Part of a small language model's weights: 9.75M parameters.
MLP neurons of a small language model. Each row is named by its layer, matrix (gate and up: input weights) and neuron, and shows model dimensions 48-143. Each number is 50 + 15 x the weight over its row's rms, rounded and kept within 0 to 99. A neuron's up and down rows have the sign that makes its largest values positive.
After each neuron's rows, "fires after" lists the tokens most often just before its 100 highest values on Wikipedia text that the model never trained on.

L5.gate71:45 50 54 54 37 49 41 55 29 39 47 52 33 50 56 68 46 48 52 58 76 45 40 41 34 53 72 80 61 27 54 35 78 40 29 43 68 45 32 28 68 43 44 63 51 50 58 65 71 50 55 63 61 63 44 71 44 25 54 78 40 69 49 46 38 55 59 58 13 64 42 59 36 13 19 57 30 45 77 42 59 46 43 85 36 63 42 60 44 34 52 39 59 54 54 48
L5.up71:56 41 40 76 54 82 62 62 47 63 31 60 45 83 49 27 43 62 40 46 46 63 70 69 45 43 64 42 59 43 61 76 52 29 54 74 37 49 48 41 65 63 35 28 53 44 66 49 67 55 44 34 79 61 61 49 74 53 27 50 72 55 75 30 54 41 54 57 60 55 29 67 35 56 50 63 48 73 67 55 44 45 38 54 61 45 48 54 71 69 58 39 50 65 57 58
fires after: ". ", ", ", "\n\n", "Bec", "and "

L3.gate455:56 42 56 38 52 64 63 70 39 53 67 60 39 22 44 47 65 28 51 30 50 58 22 44 31 37 56 83 51 57 51 43 74 23 43 22 58 80 61 44 51 39 37 42 63 39 70 70 70 55 76 58 72 29 36 61 45 64 64 73 47 46 65 31 64 59 29 64 48 99 47 40 62 64 37 65 24 43 44 36 55 42 43 53 62 40 57 56 56 42 53 50 82 58 63 33
L3.up455:70 76 68 40 63 64 59 42 51 66 61 48 46 64 47 48 58 61 42 48 39 65 49 69 44 48 32 51 52 38 56 64 29 48 60 58 63 44 69 48 45 33 48 13 69 52 56 63 60 54 44 38 52 53 52 51 79 30 24 54 31 66 53 34 59 38 49 89 19 38 49 60 70 37 57 63 32 25 73 65 35 75 11 51 25 38 46 46 59 52 66 35 46 44 50 18
fires after: ", ", "1", ". ", "No", "2", "3"

L12.gate59:75 50 86 47 53 35 39 41 52 49 47 34 46 31 83 60 50 39 41 59 40 71 46 68 81 67 86 51 41 34 58 18 33 44 49 57 50 74 52 52 52 39 44 63 60 37 61 39 43 40 41 43 58 49 36 69 42 63 28 49 45 48 69 33 50 65 56 33 42 62 54 63 55 25 33 28 55 52 69 52 23 56 51 48 29 57 79 38 36 46 19 41 71 75 51 68
L12.up59:78 65 62 69 47 48 56 43 72 65 36 47 26 68 43 55 55 57 41 55 55 60 53 73 34 28 55 39 72 34 73 56 35 46 49 40 45 41 58 40 65 64 59 41 54 44 58 19 53 63 57 68 50 45 39 59 39 18 47 71 35 27 56 43 56 50 44 76 16 34 62 38 35 68 60 26 66 71 67 54 44 46 63 33 62 23 54 53 52 45 26 40 73 48 30 55
fires after: "R", "E", "2", "2 ", "1", "C"

L12.gate88:64 35 58 55 46 36 65 76 51 33 54 61 36 52 56 34 58 37 51 51 80 52 78 57 49 43 31 09 61 60 77 69 77 47 59 45 57 23 30 43 40 46 58 62 68 48 62 50 62 41 46 00 19 43 64 55 55 61 37 50 47 48 70 27 55 52 50 23 65 29 37 23 42 65 75 26 56 40 75 48 35 48 16 41 63 23 56 38 42 65 60 48 55 72 51 44
L12.up88:36 11 23 32 33 45 59 57 49 43 46 44 57 54 43 55 70 58 51 41 79 76 39 42 48 46 43 33 61 68 39 68 55 69 43 73 45 62 35 26 58 63 48 38 63 54 47 32 59 81 49 51 37 64 59 38 41 52 42 35 35 41 43 59 29 43 36 36 62 67 48 31 22 56 54 69 57 32 41 40 54 64 47 47 40 16 42 31 30 58 39 74 70 38 60 68
fires after: "%", "4", "0", "1", "6", "7"

L7.gate256:57 39 66 54 35 25 20 64 74 47 49 49 58 50 41 42 57 43 48 33 59 38 46 62 35 47 55 30 45 55 37 59 58 34 59 62 35 58 48 64 77 95 36 61 95 41 45 70 45 21 49 65 49 46 72 54 27 47 54 25 37 35 58 54 32 51 65 33 57 43 66 79 31 66 51 46 73 47 69 50 79 38 57 33 56 18 61 74 65 34 68 88 41 56 60 46
L7.up256:38 60 65 33 57 27 66 75 49 67 36 40 41 26 47 26 54 59 41 37 53 17 46 76 57 37 42 39 83 38 62 50 49 35 51 39 46 41 49 41 73 42 46 39 32 51 08 72 47 34 34 36 74 28 53 70 49 60 57 07 47 71 56 59 51 63 41 55 47 53 42 60 52 59 62 42 70 69 63 32 61 57 43 42 58 33 57 67 41 39 55 53 59 61 53 56
fires after: ", ", "(", "| ", "in ", "–", ". "

L10.gate122:52 68 42 34 52 41 49 52 64 57 42 37 60 37 32 44 49 50 40 76 47 66 26 59 36 16 65 44 50 49 48 58 48 22 22 53 55 60 76 39 43 50 49 56 50 57 57 56 45 24 55 55 25 43 81 44 37 42 61 57 34 55 67 65 58 58 69 57 80 46 40 38 54 44 47 55 35 55 18 48 40 35 32 44 68 63 66 69 62 65 40 60 51 17 79 35
L10.up122:56 72 52 55 30 37 29 72 25 44 60 69 66 72 31 58 43 49 51 70 15 65 57 54 43 23 35 53 25 58 58 45 39 48 52 18 69 64 62 50 56 65 66 30 51 50 62 55 77 45 59 73 38 54 58 44 52 46 41 55 54 54 60 29 24 61 44 53 48 51 27 52 47 55 49 62 38 70 45 60 32 66 48 42 57 79 21 55 36 59 67 47 58 48 43 69
fires after: "(", "in "

L7.gate465:60 64 30 37 56 45 26 72 53 48 28 22 87 43 36 37 57 42 30 52 48 58 73 73 55 69 42 29 82 59 26 78 60 48 61 54 23 38 62 75 59 36 44 46 54 49 67 71 44 35 10 50 61 37 40 45 54 60 43 54 49 42 64 44 39 43 52 38 63 33 61 57 44 42 36 67 51 59 38 46 44 52 39 36 70 30 88 55 77 26 77 58 23 59 33 61
L7.up465:56 60 45 18 60 45 37 55 38 48 33 38 64 41 50 35 37 42 67 37 59 71 16 59 95 46 52 52 49 40 64 55 37 49 38 76 55 47 71 47 37 40 78 59 56 44 23 65 60 48 41 74 51 46 26 32 38 62 57 61 66 54 37 45 70 26 59 42 72 63 22 53 59 44 74 78 57 55 23 96 54 29 24 29 58 38 68 65 65 56 50 48 40 61 65 64
fires after: "| ", "(", "–", "; ", ") "

L5.gate255:80 61 48 51 94 50 60 20 34 79 45 60 49 36 32 63 50 53 76 61 57 45 62 70 47 58 26 62 63 28 55 60 51 36 77 39 72 45 34 53 35 51 36 35 32 61 77 36 66 66 50 41 58 48 57 60 39 44 34 51 35 43 57 34 71 54 78 34 18 59 42 70 55 29 47 60 49 47 58 38 64 45 14 49 41 61 62 70 50 30 54 76 14 52 64 64
L5.up255:28 39 47 52 49 21 68 43 39 73 63 39 68 36 51 50 33 51 82 29 60 51 84 40 51 63 66 58 43 61 41 51 50 81 60 45 61 25 76 50 53 71 64 58 33 48 59 48 23 69 42 54 60 60 40 49 40 64 26 52 61 60 76 49 80 78 81 63 63 82 25 39 38 27 67 91 54 46 41 66 65 42 50 41 36 41 49 55 42 45 42 66 25 15 52 72
fires after: "| ", "; ", "Y", "can ", "\"", "r"

L6.gate133:29 69 45 30 52 51 62 45 27 40 59 47 66 49 34 39 37 49 55 48 50 56 41 46 48 62 52 47 46 59 46 49 53 70 27 66 37 48 59 74 34 75 39 61 36 72 44 34 42 38 46 56 24 47 35 47 33 44 29 59 69 11 49 39 68 62 76 59 44 55 56 34 49 89 28 63 49 69 32 35 59 29 52 69 65 61 67 50 45 72 72 52 37 61 54 44
L6.up133:71 47 46 61 75 36 43 42 86 51 54 86 50 51 34 47 56 56 56 54 41 32 64 78 37 76 51 54 29 74 51 51 49 47 70 28 43 60 55 30 38 16 36 45 35 15 49 62 38 47 56 35 53 51 55 66 54 57 46 50 41 69 55 59 65 28 55 43 17 57 44 37 45 40 62 53 63 67 45 76 36 49 63 27 31 08 59 40 55 49 76 59 50 76 54 31
fires after: "| ", "′", "(", "; "

L3.gate387:62 67 44 63 55 59 70 49 31 60 40 71 38 42 48 44 48 36 58 45 57 59 45 77 44 51 13 35 45 18 65 75 64 39 46 34 56 59 53 60 42 51 28 55 53 30 70 43 50 51 42 44 32 47 56 56 21 73 56 59 38 56 41 36 54 44 34 41 43 69 52 52 50 58 49 54 69 70 69 60 53 51 42 61 62 25 34 75 69 50 35 23 50 54 82 61
L3.up387:53 38 44 66 72 35 63 68 42 64 50 81 47 29 34 30 33 59 48 39 28 56 57 40 27 62 50 41 76 47 56 63 65 23 41 05 47 47 63 69 28 61 40 72 70 47 50 49 51 16 42 46 28 49 51 57 30 61 44 47 56 44 35 57 44 55 60 58 37 65 59 60 52 80 60 59 38 60 49 48 55 37 54 53 52 38 22 34 61 75 52 40 55 26 46 80
fires after: "| ", "unn"

L6.gate497:37 66 02 52 37 50 39 58 54 63 17 34 32 71 65 57 31 99 45 54 80 60 40 76 37 58 63 10 55 41 60 36 40 67 56 41 57 42 33 49 17 47 47 29 33 47 40 45 44 36 59 42 45 47 48 54 66 56 43 61 53 43 48 64 74 61 67 44 46 51 65 58 34 70 34 56 44 45 72 44 50 40 46 63 60 49 52 35 43 43 79 57 68 50 33 24
L6.up497:62 58 32 43 37 48 43 42 48 26 59 61 48 58 41 68 29 42 55 46 48 69 49 56 79 49 59 88 30 63 50 54 47 73 60 86 37 39 52 49 47 35 68 59 26 99 39 16 50 54 50 75 66 63 32 64 44 71 35 62 35 77 70 31 40 46 58 37 40 51 63 50 66 42 48 61 65 29 44 55 60 35 40 53 13 47 71 65 54 56 44 37 48 54 65 62
fires after: "; ", "\n", "| "

L5.gate218:24 56 45 47 72 71 47 34 54 67 38 51 25 62 39 38 05 60 42 57 34 48 55 75 64 40 40 60 63 67 55 41 64 47 56 44 98 39 47 25 66 58 35 58 17 53 75 44 52 53 46 64 38 50 48 73 36 17 78 24 54 55 58 39 42 38 35 48 61 54 56 73 56 78 41 46 36 48 80 67 41 55 55 40 67 81 72 53 32 54 37 56 47 47 51 48
L5.up218:32 46 36 46 40 63 56 35 58 44 70 72 54 55 31 49 28 64 63 57 47 40 59 56 33 40 66 37 47 43 76 65 42 00 52 43 83 50 42 77 57 55 80 26 53 59 80 59 52 61 26 28 40 53 51 83 59 55 48 36 73 38 91 59 46 71 58 60 58 51 30 40 62 61 60 44 50 79 59 79 30 38 45 40 50 45 45 92 49 67 44 26 64 46 38 59
fires after: ". ", "\n\n"

L9.gate106:39 38 44 57 55 59 57 74 59 58 75 52 77 59 53 65 44 49 76 21 69 54 35 41 54 38 53 71 70 62 45 57 41 34 40 63 51 70 55 76 57 50 42 49 65 30 55 54 44 21 35 55 38 60 33 41 43 66 51 24 56 53 35 35 41 86 68 43 35 60 62 40 57 45 18 53 34 57 52 47 50 48 52 78 51 15 42 49 72 32 27 52 41 66 30 52
L9.up106:28 50 63 57 32 50 52 44 88 67 44 73 57 56 48 45 58 58 77 46 73 38 34 45 70 58 57 47 41 35 31 33 54 54 50 49 51 66 57 59 55 53 48 44 47 52 46 65 62 51 27 47 65 47 63 55 15 77 68 31 38 21 17 47 57 46 53 39 81 61 58 23 48 49 51 58 66 63 70 32 58 52 50 59 28 65 60 53 41 34 78 72 40 64 63 64
fires after: ",", ".", "| ", "$", "(", "×"

L5.gate445:36 75 46 52 67 61 51 43 61 70 42 50 43 50 47 42 68 52 50 16 54 65 55 45 49 77 45 31 18 48 43 65 54 60 64 65 63 28 54 57 42 60 35 38 17 25 43 51 29 43 37 55 35 58 20 83 31 52 52 64 50 53 39 51 37 37 52 30 26 54 99 40 48 46 38 18 56 39 54 54 26 22 71 38 55 42 41 51 84 51 54 57 34 55 53 26
L5.up445:52 48 56 69 60 50 68 63 39 91 74 80 55 42 68 36 57 62 38 42 61 42 45 53 56 51 51 61 44 40 57 70 44 06 42 65 62 20 41 66 44 51 58 60 43 39 92 09 42 38 50 70 41 32 69 53 38 46 29 67 62 34 40 37 48 59 35 67 68 35 59 29 35 76 43 45 55 48 37 32 38 66 51 75 57 45 28 42 44 64 22 34 47 31 26 51
fires after: "| ", "'", "(", "er"

L7.gate555:15 31 58 39 54 60 67 32 55 42 68 52 50 45 76 64 40 74 26 44 84 60 62 33 33 72 78 66 38 43 62 55 71 54 37 44 61 33 45 64 40 43 49 63 67 63 62 49 55 56 28 38 09 54 29 64 38 51 64 63 62 52 63 41 54 48 60 41 59 59 39 53 61 25 44 53 52 37 52 42 63 69 52 76 66 35 25 43 57 57 22 51 47 42 80 82
L7.up555:40 58 41 54 30 39 76 26 52 62 47 45 56 28 54 76 36 66 51 69 46 51 28 40 38 40 79 62 60 61 52 58 81 85 45 51 29 44 74 59 46 44 82 42 51 53 16 69 52 49 00 64 39 55 57 34 42 57 47 08 78 51 61 26 50 64 40 18 24 56 60 40 60 51 52 64 59 57 61 64 38 43 49 55 42 53 42 44 39 45 50 55 57 58 39 58
fires after: "| ", "-", "Pac", "9", "8"

L10.gate480:34 56 38 40 57 63 81 58 61 66 58 55 47 49 37 49 43 56 38 46 31 16 41 58 42 55 45 57 69 71 59 84 70 73 34 49 60 23 42 73 26 59 34 52 25 56 53 37 66 81 50 33 51 45 31 61 46 38 34 39 58 36 41 36 50 64 65 29 39 31 41 44 42 29 64 51 67 33 61 56 27 48 45 71 59 40 48 65 45 33 27 67 50 74 39 63
L10.up480:22 40 45 57 20 26 36 46 52 51 28 66 65 57 56 38 32 85 55 20 19 76 55 41 64 55 30 51 53 42 50 61 72 39 37 62 59 85 29 37 73 41 20 73 58 56 67 34 59 76 53 67 56 74 42 41 31 41 51 39 40 67 46 46 63 30 60 29 44 27 47 41 52 40 28 73 41 33 66 70 35 42 54 53 62 10 43 48 64 68 49 64 51 73 63 47
fires after: "1", "2", "4", "3", "7", "8"

L5.gate506:66 43 43 34 68 54 63 44 79 59 47 58 53 42 51 56 63 71 83 39 77 48 26 62 55 69 43 19 47 62 40 78 64 21 43 30 33 56 67 73 47 49 43 53 61 45 69 63 57 29 43 40 58 45 53 47 67 84 67 33 58 53 57 75 57 49 44 37 39 42 47 77 33 77 41 76 56 57 47 38 72 66 28 47 57 41 43 58 44 61 41 68 48 33 64 38
L5.up506:51 58 00 47 33 40 53 42 40 29 80 58 48 65 46 65 38 58 77 51 66 51 59 25 44 47 48 61 62 78 42 48 37 11 37 23 49 54 66 53 42 37 59 49 39 41 45 89 47 37 42 61 58 43 51 67 56 57 45 52 49 00 58 64 37 28 58 35 53 57 59 31 63 66 55 26 57 44 52 64 51 57 62 63 56 63 54 75 51 55 64 47 35 59 56 53
fires after: "| ", "; ", ":", ".", ","

L9.gate360:56 43 40 49 43 26 07 33 70 34 27 40 56 57 49 51 37 58 69 53 37 81 55 34 33 62 47 34 27 16 47 53 64 70 54 70 71 57 61 42 43 53 65 46 35 24 61 54 44 69 54 41 46 37 64 58 34 32 43 56 70 51 68 47 24 29 38 67 54 36 67 34 66 54 69 22 47 55 56 34 45 28 48 39 54 46 52 44 56 38 36 60 48 62 54 62
L9.up360:43 55 47 44 82 30 40 44 60 42 50 53 71 51 68 51 55 58 46 56 44 25 44 52 48 39 32 35 29 42 15 48 37 44 46 28 56 28 76 48 60 58 20 24 73 60 50 53 81 28 53 28 47 29 77 56 47 60 46 69 60 74 65 73 49 58 52 40 76 41 47 46 41 64 36 65 61 67 57 24 43 42 49 34 33 85 42 34 59 56 52 58 59 38 65 65
fires after: "on ", "On ", "| ", "in ", "until ", ", "

L5.gate135:42 60 50 59 36 62 43 39 35 70 57 61 61 32 84 58 38 35 59 38 57 66 60 34 50 35 42 43 40 52 45 24 42 43 37 28 67 39 38 72 22 60 61 42 59 52 46 75 30 57 59 60 65 41 47 62 79 56 51 45 44 42 67 30 61 34 54 66 53 84 60 57 62 74 56 35 30 68 68 63 58 73 19 57 37 69 69 78 39 48 61 59 39 36 58 70
L5.up135:56 32 65 55 44 26 51 39 13 26 41 34 46 23 49 62 60 53 38 54 49 38 46 36 69 55 65 31 32 60 71 64 00 20 47 54 70 57 55 79 38 52 41 71 49 58 28 54 52 35 48 39 30 69 46 43 57 58 42 36 81 63 63 58 36 47 60 45 36 53 53 53 56 49 50 47 32 48 57 54 48 66 73 73 23 32 68 48 48 38 61 43 20 69 77 87
fires after: "z", "aw", "uk", "i", "k", "-"

L7.gate40:68 69 46 64 33 65 55 41 44 61 30 27 50 53 53 36 48 53 55 67 36 43 69 65 39 49 64 54 37 79 43 47 51 64 47 88 62 60 76 57 80 47 53 47 37 62 44 35 49 31 46 53 38 49 31 65 49 51 26 71 67 52 50 54 62 60 42 40 56 56 64 39 54 65 58 47 54 13 42 39 34 64 52 48 82 14 48 70 73 69 59 53 61 58 54 60
L7.up40:42 46 19 55 35 70 42 46 34 72 35 41 73 79 47 74 70 48 48 59 34 78 60 32 78 11 36 66 65 45 43 45 41 58 55 46 73 65 52 33 49 67 56 70 75 42 44 67 69 22 70 50 60 57 37 20 51 35 51 36 50 47 40 74 51 58 47 60 39 37 36 48 38 90 46 33 41 37 66 76 28 86 47 34 54 38 39 73 41 35 45 68 63 38 65 37
fires after: "(", "| ", "in ", "In ", "of ", "the "

L6.gate420:70 38 53 41 63 23 65 47 57 43 34 43 47 35 32 64 64 49 75 29 60 63 38 64 72 60 56 59 66 32 65 28 43 04 49 48 34 66 63 54 37 48 44 45 65 49 85 53 61 64 67 47 52 33 38 46 59 54 58 62 46 45 63 33 50 64 63 75 63 52 46 55 59 69 33 77 70 43 59 74 47 51 51 45 36 48 67 59 57 59 35 54 27 65 45 43
L6.up420:47 69 35 50 34 70 49 81 58 48 49 55 49 47 41 22 74 62 56 47 54 26 59 57 76 38 69 50 33 50 53 47 48 51 45 36 59 38 56 59 13 35 80 52 31 55 58 62 47 46 46 50 68 38 59 73 35 76 40 46 62 44 57 57 54 54 55 74 41 62 48 71 30 51 77 41 57 62 36 28 28 38 45 36 52 53 47 23 48 53 32 70 70 51 35 72
fires after: "| ", "; ", "D", "\n", ". ", "L"

L3.gate357:40 60 37 66 75 58 67 52 67 65 39 42 77 49 35 63 51 37 53 32 51 57 50 64 57 72 79 61 50 59 47 34 53 29 32 57 50 62 61 77 67 55 36 58 62 44 66 63 62 36 32 40 46 74 57 51 56 37 39 57 20 66 37 25 49 59 85 50 57 70 45 53 39 32 44 59 68 48 27 62 54 31 22 49 41 44 68 33 60 41 30 35 07 44 56 36
L3.up357:41 47 42 61 60 50 68 44 68 65 40 32 73 54 24 35 73 30 57 41 53 51 58 81 71 59 63 60 44 87 44 47 25 36 52 39 49 66 65 52 52 67 46 39 49 49 47 57 35 54 28 41 65 54 50 25 49 58 40 58 42 66 65 20 61 59 76 55 32 82 38 32 56 52 67 59 67 47 24 54 60 59 32 26 23 32 58 41 50 37 71 58 49 59 53 40
fires after: "| ", "(", "; ", "in ", "the ", ": "

L5.gate93:60 89 58 62 75 31 39 34 78 63 50 47 73 48 28 65 45 72 56 64 28 52 72 53 49 76 78 23 45 49 68 45 69 57 69 55 20 51 60 47 47 58 58 56 16 49 23 49 39 51 50 49 37 48 48 57 68 56 51 58 82 35 78 42 64 62 72 28 50 47 55 47 40 40 64 48 51 39 56 61 54 37 17 48 49 35 80 48 70 37 55 61 33 49 52 34
L5.up93:80 44 39 57 53 66 34 49 55 58 45 49 64 55 58 36 67 45 58 36 65 34 49 67 59 00 72 55 27 42 62 56 33 36 42 44 59 53 63 38 45 31 23 50 76 50 62 68 63 68 40 63 50 43 60 85 44 62 32 54 14 41 77 44 49 48 44 36 61 59 38 59 28 50 49 91 58 73 59 57 47 42 44 36 49 41 54 40 30 63 48 72 53 59 71 33
fires after: "| ", "; ", ": ", "the ", ", "

L7.gate179:35 37 35 31 65 40 32 61 49 27 66 57 61 44 37 59 85 46 48 14 86 36 40 20 57 60 59 70 22 75 44 84 41 54 59 64 83 60 45 49 33 22 36 60 66 73 33 63 55 44 46 35 44 55 38 39 58 29 57 80 60 41 47 71 50 60 68 52 27 62 46 46 59 64 65 65 41 48 34 41 43 46 55 53 33 32 61 66 63 62 52 66 64 95 66 45
L7.up179:47 42 38 39 48 43 48 35 57 87 55 51 83 40 43 64 36 31 47 68 52 12 48 47 81 87 61 83 62 64 60 57 33 58 64 40 40 53 41 52 35 27 86 25 31 48 55 82 61 51 57 36 24 57 42 47 41 56 78 48 68 63 62 53 73 65 50 24 37 31 24 38 73 68 39 64 64 31 35 50 32 58 68 38 67 44 26 48 37 53 43 59 64 53 86 69
fires after: "| ", "-", "(", "/", "in ", "$"

L7.gate89:56 72 54 41 55 68 83 33 62 21 85 40 54 48 45 35 59 24 50 42 51 45 37 53 63 94 36 49 11 79 61 54 26 78 46 58 46 54 61 50 57 63 43 40 54 41 30 53 40 34 67 56 62 60 56 40 54 67 73 43 64 64 54 17 28 54 41 38 29 57 32 60 42 59 73 40 52 59 20 32 45 58 42 47 35 40 46 54 66 45 60 30 41 66 68 44
L7.up89:38 21 57 27 33 46 44 60 45 53 37 36 35 42 22 49 71 45 51 51 23 48 61 33 66 27 72 53 64 50 23 59 42 50 42 22 67 48 85 31 58 32 48 54 38 60 56 35 50 24 35 52 52 64 50 44 53 72 62 51 54 41 41 62 48 56 48 26 46 85 41 39 27 56 49 47 50 52 48 28 43 53 48 39 56 50 45 59 26 62 80 30 43 53 57 55
fires after: "| ", "B", "; ", "("

L7.gate199:58 49 40 43 20 66 47 85 50 29 37 54 32 49 23 19 54 62 41 74 51 75 33 56 26 58 44 45 50 46 52 72 64 45 79 30 50 57 51 31 83 24 69 41 42 55 61 52 64 35 39 61 42 63 71 36 48 52 26 43 49 69 50 25 50 60 75 58 16 55 36 62 26 29 37 44 33 70 56 44 56 57 63 37 63 72 77 27 66 56 57 77 54 60 54 54
L7.up199:65 86 48 30 25 52 49 67 18 67 58 57 35 60 59 66 42 35 37 65 52 40 34 53 42 32 48 73 32 51 45 26 60 58 34 27 57 39 46 65 24 81 51 48 56 69 44 37 53 59 49 39 51 32 75 34 64 26 48 38 25 36 62 55 40 56 79 55 31 51 11 42 58 54 65 52 43 59 53 65 26 51 58 65 57 84 57 60 53 37 61 85 45 28 79 39
fires after: "in ", "the ", ", ", "and ", "of ", "Award "

L7.gate385:70 68 47 45 29 66 51 63 50 49 52 40 47 71 57 29 49 66 25 27 63 26 46 71 51 44 48 69 22 40 39 62 71 29 50 64 67 63 39 55 57 32 46 39 50 45 59 42 60 54 48 47 49 36 45 63 60 66 55 48 69 34 42 22 77 36 78 62 73 37 41 56 55 71 48 48 43 65 47 39 44 56 26 38 86 41 69 48 36 61 43 73 52 62 49 53
L7.up385:53 10 17 59 27 65 61 45 31 69 56 70 42 89 53 48 34 51 31 52 56 55 35 67 67 50 47 52 76 55 54 46 54 76 47 27 38 57 50 29 44 25 36 51 38 20 48 64 62 70 81 69 51 82 45 57 80 34 43 52 66 63 21 47 55 60 64 34 36 41 80 53 53 45 57 37 52 51 50 78 29 55 73 40 50 42 36 33 39 51 46 72 57 55 57 65
fires after: "| ", "- ", "the ", "Award ", "in ", "R "

L5.gate240:51 71 63 52 73 77 62 36 88 64 08 70 55 65 57 20 38 13 35 44 44 66 14 55 31 60 63 69 44 61 56 46 35 46 74 60 52 68 70 26 70 20 26 55 31 49 47 46 59 41 50 69 62 52 54 42 54 53 29 62 49 45 70 55 58 72 31 34 48 29 68 31 32 59 18 58 38 55 53 78 25 54 47 44 50 34 40 54 50 62 55 46 35 66 47 31
L5.up240:52 60 68 52 42 73 46 20 56 42 08 33 45 75 63 40 59 40 51 61 43 41 08 33 54 24 44 49 41 61 58 43 45 50 60 51 32 26 43 67 58 66 65 48 49 53 42 52 39 45 59 77 47 48 52 62 52 47 48 45 51 45 26 51 54 53 26 52 68 77 55 68 27 63 64 35 45 47 33 70 45 64 56 19 36 62 34 54 44 22 33 39 66 69 42 29
fires after: "1", "0", "2", "d", "the ", "D"

L9.gate243:70 67 53 75 44 51 66 63 54 49 81 34 66 51 46 62 62 41 47 63 48 66 48 89 58 70 59 45 39 42 70 49 55 45 65 52 41 54 31 49 58 49 16 42 38 70 88 94 56 61 60 41 53 67 44 66 59 32 66 53 42 71 50 39 41 71 38 28 35 80 39 81 29 38 32 55 40 29 66 30 39 34 76 79 40 43 58 45 44 36 34 74 39 68 52 34
L9.up243:39 64 38 57 79 37 53 26 32 54 57 40 49 41 74 63 58 38 65 49 36 50 46 69 56 40 57 54 65 39 57 41 52 33 56 88 44 55 56 28 99 53 72 38 45 57 47 47 43 41 52 77 41 41 31 54 51 58 47 26 49 41 79 57 38 56 27 71 40 13 60 56 55 46 15 63 48 15 87 54 62 42 44 74 25 45 63 58 61 48 44 20 74 51 36 76
fires after: "C", "R", "og", "B", "D", "Mr"

L12.gate535:52 56 37 48 46 35 40 56 74 34 36 53 67 55 64 38 58 59 51 31 79 57 69 93 81 59 57 46 71 26 23 34 22 39 22 42 60 57 54 45 65 56 41 36 49 32 52 70 35 52 35 60 70 77 52 43 59 43 81 45 57 49 59 47 37 39 66 21 32 55 41 73 63 68 74 44 54 45 41 32 49 51 50 66 50 50 55 59 74 52 49 47 48 42 68 29
L12.up535:33 61 51 66 56 19 66 61 28 48 45 38 36 40 29 43 38 62 63 11 34 50 53 53 66 48 72 55 63 25 34 48 53 58 66 70 72 45 79 54 35 50 22 35 59 56 54 45 58 56 52 66 39 51 66 63 54 31 39 62 41 19 25 70 63 49 61 42 36 36 53 32 60 52 52 77 46 42 37 45 03 34 50 36 44 63 69 48 37 67 52 47 35 45 55 22
fires after: "| ", "Go", ".", "("

L11.gate55:39 49 51 18 58 75 52 26 54 36 64 33 60 67 61 54 38 59 34 43 51 45 25 59 67 56 58 73 33 44 44 54 47 43 39 64 62 53 61 54 25 44 20 50 60 56 52 75 58 33 62 49 50 37 38 44 22 65 66 60 33 56 71 40 36 95 35 65 49 25 42 51 62 31 33 10 45 52 52 76 18 73 20 69 50 42 68 52 48 66 39 52 56 51 30 61
L11.up55:43 49 61 41 50 73 61 56 53 78 70 16 60 56 56 65 55 44 30 36 45 55 67 65 59 64 54 37 24 12 46 81 51 30 38 63 56 75 56 30 57 53 32 46 66 45 41 45 48 48 23 34 70 67 74 42 44 33 58 72 55 52 80 55 50 32 45 58 63 83 38 42 51 23 46 62 34 56 18 54 40 65 45 49 36 31 73 69 62 54 80 31 49 52 65 28
fires after: "| ", "(", "in ", "- ", "–"

L6.gate149:79 86 41 11 38 69 61 58 76 67 43 54 55 50 44 45 43 22 47 55 54 64 44 71 61 53 52 47 23 21 47 75 54 48 58 39 30 72 59 56 59 54 53 51 54 34 56 54 45 45 41 61 78 51 08 41 23 65 46 55 47 93 69 37 65 46 43 46 52 59 43 37 51 51 25 64 79 60 42 55 28 47 26 23 78 73 54 53 74 72 60 61 65 35 65 43
L6.up149:27 27 40 42 07 34 55 44 46 59 72 67 68 19 47 19 25 42 37 17 28 56 47 29 74 42 45 61 64 45 33 37 64 46 44 30 44 54 44 55 40 37 48 19 45 56 34 50 81 40 50 35 16 66 57 60 49 56 38 49 53 43 57 53 25 58 59 39 69 47 59 40 50 46 37 47 59 51 36 45 54 52 72 41 53 28 52 78 25 60 60 70 57 58 26 59
fires after: "| ", ":", "ai", "–"